From a checkpoint of a small transformer trained on Wikipedia: learned positions.
MLP neurons of a small language model. Each row is named by its layer, matrix (gate and up: input weights; down: output weights) and neuron, and shows model dimensions 48-143. Each number is 500 + 40 x the weight over its row's rms, rounded and kept within 0 to 999. Numbers have three digits each. A neuron's up and down rows have the sign that makes its largest values positive.
A block is one neuron, or neurons of one layer that tend to fire together. After each block is what it responds to, as a language model described it from the Wikipedia text at the highest values.

L3.gate494:474527566476572488483524463526523527471507507558445445472478500486466553485538513538472537534456387499485570460525499440480494504569507551474507496530548558539553532552471462501492481531471560519527428474538479529430493586460416512403483456478481403431462453446464494503534517488502509450
L3.up494:494543538502567489428532450488586563509543508535493484556520525458489536499526526534499551469517385499533539455431538433492467475605533530462477447471530569483508542517459514527499460509429576525496415507527522548478480560424444475396482433506467479456485470450469532495484503505524488527
L3.down494:479525499482520517553497519557526530424468434482475478564453524550472464393521511478508572530490556579582489525554530491524439492432521476527590445472506470449444402512544556554530482519525473525532503498460470480445515468629570457528550563563475587545480490504482571542534434469465469441
L3.gate519:519507487503531465453480481445562423510507455464469443532426522509464517465554575495473461506535506521501566441586483439522488417511538535507507515480509523530526514489537480530401489429542562510527502492526468526495534545484499521411462523498528403474497504456498574475530474469503469487
L3.up519:484536444430522513493512539489539537499550532560478504573498425523471532516459483552511454498577429439510471442460561490505590550510441440493446543509516517533493534470474497548548534546494564432483451500512468557537518566480552454517504472454529458515430497456493381502507425598481517545
L3.down519:454553475411478489482467504549519510494536563498529510559521449461477524521439477572506507469493497427533484514503573474492533588493577470484474508532499518521464465432522520512464485492510564536510474503466567592474449464498503456518461502485531525438502553448393467503506486521532484528
L3.gate725:464472510523531483476473494488514495547489556544450530449531450480461528499460519532499493425527498582499422555545511467499456464470530503485533466533446497536478537500466523491511496513493569534457481509449563490594480469442533528503485518508460517450452451502511503543552488491428492509
L3.up725:450509486544480578430443580438547536536489509517503441567520425583495527503418508474601510479457490512478372547503511456548505543448548458474495505572455488553457570534456529480474527534574546510569469482533504491629586513440544419481506456449417504525431448487554405526505510518542466488
L3.down725:502572424508511461552513502522496553536573479557478485500529479522535495506449456522466442511442525541559550502497530507522485501554462487541489580646506527550412515493471508547531447479510510512505486441498516530510546515456540522481459485515450492517485500523469499560530535466449494506
L3.gate1018:510519544409502530527501513508457488499509465533517472511548481563481579490413460436440516478493515462476558513422499474541473467488521515526499482471526459509569556513540546512562457503528487528507464541539480580457547513425446521482473469556547470505473445464507552478531513557449534448
L3.up1018:467582528481471547532505513525492484526502427492454440479581538593446535540548560451432526435447469478493571425527496434484548521552507444540504462468499496543510538503498525490532481488475544547456451503444429527487569492424432526421507440428478463497438557486478548488512449522483565467
L3.down1018:501494557505514529491513481518527550470511500425502504518478462506497503481526549495478553460533451536557449450581561458474538532466557457559495550447460497524380491546515556487502546518551456482515517411449528481503513469517580424449533459553413585522420534512485507497554514465558501499
Description: Diffuse: noun or verb word-pieces in technical and list text, such as react in chemistry, ol in JSmol, kHz, server, terminus.

L2.gate226:546533559506467512428544414545488563541439537475530562516501468581449522479532547474458519484479462470463466515454529503513554506499531591509476483437496544509504550473474543453541553510514550428547589535505531547510524463522425539480522571440503486500584492497521527480465494483586492514
L2.up226:509532482415494519501498533492567472481523466542411484516592516531519528570510498535553468467437428499507524584461544462523468460468557594527524516444505513473524527527592506539579506502478498474531480442473510496466488492536505499437526532417478521480541516540489520558458486527440573508
L2.down226:522479474437532494406545553520413422486439481444476511531522541508489530526531564537552543483510443530485510568519484493486506483522524535461484525444450527554404427565478488482525518484492502563545522491452448475413487465548515477473466520474453454562473508483465484522561431470483514507
L2.gate689:483545473524452505481576515525515541505468439469485538485530483593489516467523501502506551498517434537522520527512475497530497489478458592540477478506512475469512531399486534523487349458455498519588541496489492517475473475461504478528523565416481533490569523565532510519472495560563499561
L2.up689:499532466493464491501570496502529521555487455533472566471563445572443507494516520534502529496508484599506525538550534473513500491445502593591473499509505509502519496419464509511496358440448548483506556446461442491446479466434502523482547576401504494515518515498529541510479489593557495485
L2.down689:499481473499480476405551497434466464508517512516481494511504511535519482490500515503568502492521518535509530508622491496447456484515474450567545508483473502586393389518489532481513525440466418520479536442453481428436507433474524487422480572541444498547495517462510464491552404466515497434
L2.gate754:527497456543446409527468476539552554494526476515422490502547441501411560529544587536524508504504500499492465448503500493528495488479517542495522483475500450494510530451520516509518421512487500474523470485448541470510498517459453583561493497428486473476550629538475517506448471552558552529
L2.up754:529471440494455499537549526566492516417494430505497546449497474567447475498532483516453544505394467569507511468488521428531529505465534525506524486473548500419515547461487530500485339514467538446467489467436534484538555489478489523544503511465516568475531541493510565519489456549509455509
L2.down754:527545502487541480389558486456500492465521462478526469502507514479482493477488554506559533490472497532477478541535492450477485460556489518486504458470488515522469474536502506512483549462577517551485593514445542477495548466480474439409483464560487438566490470515530463499550507451534445483
L2.gate986:498515425458417482509535525567608529490498471484458487460532487496490532450534459521521535449409484554465496487477519445519474473456570563480523439532424474485506508483512476554426402544528520492551469481509546498517557512553455549471445526461442470477577529538451532556514488593511505551
L2.up986:488510498446507453547446507544480474509532447500469571541569500546490440480492529532469503500417541543529457477546539431501547543487491609498498489485500554453482487427521501572532546506510555479479571472504495526504568427515519517501536560488485505534491614501539552518475584479562552582
L2.down986:574482445502466503532538515495476511425491484479476537547553559528490447474500532532499554490450512533457459485527484455486513524488458610515456479457466534481407406450511467572606546459469520515502567461461466511497567461548552507490520600462472474500528596494531537515522505444558535571
Description: Sport names, league abbreviations, team-name words and stat terms in sports tables, lists and career sections, such as rebounds, AHL, Motorsports, TKO, cricket.

L3.gate4:484452482490490504450519534549476445502558454507492470462606507492560460490455517497454496473429528484451486509418533554506448577502485562520473484454523488519508501513507530471513496495557472520551494500499475475528450452556515512493435505488487530417560576503522580533444529458459475547
L3.up4:461399469497535541437545538539541489454559491527496442484537518471519437553515532475582543510494514515455547540445512465523480475460425483487455449386533474529519517556458516485546368503466434564584498526493550593369458413572556465603473500515467536484477524483530565445539432599499458525
L3.down4:501442450530470473515507521480427474517453443547552453425503508381535467532549498583416494448506551466513527504473548413442461582474501544572463505557559536480555490479551517525500490486454519468481480501529545537546526552558503539454431450536542455498483544459473446533545514475458500534
L3.gate493:491417476540493481588474510473582418425520447536462502534531514484442507483496534464499560536523433490459450465409518473549512490483557487525519550426493536492502534505560452508509486460540543560538459537447500484468489530496469583514490510485504474447495552448494560520480543488513524491
L3.up493:505503513483517482516529500453480396459500530484469517515576507529529471547460469492510576490480411473511473475514508497485546469467487546473543489469478477513479505519426461471468489506517533543537484471560491437451556511457471528499546533470484547537502512484482578487466480522473490485
L3.down493:511502516472463559465476499557578472529478524448537531463545477428502551517544563470529430548445524495481547499521429485487518472569526477530523499520477512535547453531395492494553474468503505487473558488483522482512465463507528427436550547467532380569557559508524508491470508492531459543
L3.gate572:459388446550460509483520522508496462467506499534556514569474521532536511479519558522479520513497482497487457500436554513550544501437485559429464445504489523471513477425551513464485502515432547534547481499491488539522486568504515573498535491472512577449416485459461507425512555592401523444
L3.up572:573480461506500571470546446497461557479466473456478496503555529463440517479477502494494512440452493500438525508511472492495493525473535502489511455411499544497513520472493508467460454536511523528495438453545559480430558451523531528552495506552510514398515550452487473431496395558466525498
L3.down572:487457492505548499503502424436513503459515531499464511537547513438500463553506516432514585448457439502532551538475439553478461550560529489582524407442493502566534517487449483478516488455528524443483538493493505438485469503454448545406484548493433433490575497535528484486579480498540463505
L3.gate916:543472518454458481530527507499563418541452448509445554500497496540481521533596562487471555518508516483475439555507531445548516434495550438396560495470537528481535502477504479427450500513474412505524518470462416576491457523446431514487516515424495519530503550453499549469550470532453534447
L3.up916:462474483464498483538490482550479480474513540434479456470495480468423512522485584516390564518492557478496514395479507483545474462492540502482451460469470543445553545469438504506491429565500493462599542499510512521491534501540452470587525516469502588457509474479495449528587457540455586514
L3.down916:517462531461375492473553580544456497520486507471525558489454524459478501468537553502510503503494518483536482481508465463520560452538488479520536475552598514493479469487533539501471549470555457528481505426491524524507464488501485531460525503491526435515519482504519526570479487528498451461
Description: Table pipes, score or date commas, and words inside sports results tables and stat lists, e.g. "Qualification for", "2–6, 3–6".

L5.gate263:457476496519550505536482442501558517542474483447483508536454559542482522459400415538501457522495538503482493498554525441456533495512472509538467474594563484456461564476525536533530591531538438533462569487525552539518558538461492535496519480479447491480517502500495435497562460560440524478
L5.up263:504539453464518497467487421588466469468461541531445483517531516544500544484492442505474513495545458496503414508541436534525514521528514469472466484518562568523465514554538543458537581514475457551470510501471573580488528535513476533669483503451519501529512509518498461424537470532440563508
L5.down263:465520475444450414520573510473500512561500521593511512528482479420494555564501466496392498502448571515519453603528492535505533505505573440509526469567454472449456441548522527514470554540454427515514550484547522577524507506480492458444543481435543524496544498510463492569444442555489494527
Description: Opening pieces of words or names, mostly at the start of Wikipedia table cells or new lines, such as BBC, Alex, Reg(ional), plus scattered prose nouns like service and tour.

L2.gate161:505492519436490546451430520409532387571421453521514445490503507480458475543470554520436478459513483490475444484455562512497492476564484479539507467522505531545545488540514502447477579466448545514436488463517482512498556606450463571450513449517553550467475529445489501494515576506425548522
L2.up161:475545534499456554443478537403501472555515514505514473531531494507497531493442527499504521468489460523456437485448484450481547493482535450515512472492454608553558457590535509499506595486501494470435476500549535529477583586463499541453478439520503495527474493413549492470542543525456526531
L2.down161:530466445471509451541608493573500549456474467469508507495457478465535482516551478544579524594492490535525576482546546469528508547456474530482482486440455426503447512534477468545561424503495502505494502461407556451457472462553549409606507543508380507540514472548487557550479469491568547495
L2.gate246:487476563553482534472535518500514410540496527517477505463535516451467488427441535463471470478464485550530447504517530454555507485471558483516545492468515561475512580504555428510536481465539531504490431541465476536549567522420532566399477511541414453473504461535440589474499525483526498530
L2.up246:492460456409469494452396446516564523516516497510490473495602551475466515490451497550515473497562482481530412521529465485473515481496550480404458495490603472527505472500557412514520490474458492485455423457489540513428523575514503505504516405480500523532486571449475530531533544535473531464
L2.down246:479476497431481545511434473525531519427544529474471520570475498546486503528401493560544489566533484586563458532532515531416483483489474502480468502534495398474552454509527470530527488495477514496509460492513555477459548554504558511548501416484420558535528556536414540534489492542461528539
L2.gate407:520512581471539510527561502517564445484449516517460404536547581455474508510517554539506524544484485496496567401490521440441458488566534495547512468419560504471497511588542445541492543485438539565473478541565459520501467441481541445431471512557445505472521499457454494466520487498545515483
L2.up407:516497561415539558551562455515559461478494515539458450509537576506477485561518573524500495549468511471480546405470497459445422472552537487547552439412556513468526519571521431552487515514506556587485458519549454529488462470511526451451492498501440423494554526476471501487486528494618500503
L2.down407:528454519525521480589558541547528564514471552511478479504498496520499479541519510524534487536488526515524474494501507464453475444491488484504570497448474467467505501583510462542541506490499483603524501506562503505480458468519510462542514502524428557492510444494421527501483538500581513476
L2.gate565:520534491481464517448516506449516474533507568514473393449505428523518571474473476541526510439433461516505572436462511470564506547483525468514473534546495496492517534517502473496476559582415540464519434471543531525515523509469518533426470430519489467510504506504466590484486596478530522552
L2.up565:522487484521501514449407522419438451486540534449493522476514444552429518516504481509456539480479538450545508399470535461506569563464511496478509551545532500480484502446546516477512557461523487414468476467535478504541527577465565551397508463522549447499492563466514614475477570437539501551
L2.down565:545517463463526542424456565512537515480483467463453473526484462558531442512488465535564534557463594438546463503574538508460481522458505514561490495470508493514456504475472484461526452427488489481525602447508505440438521446488602504572552518489466503518514536550501531462552465460532533473
Description: Nouns or word-starts naming substances, materials or natural resources, often the first part of a compound, as in hydro(xyl), chlor(ide), gas, seeds.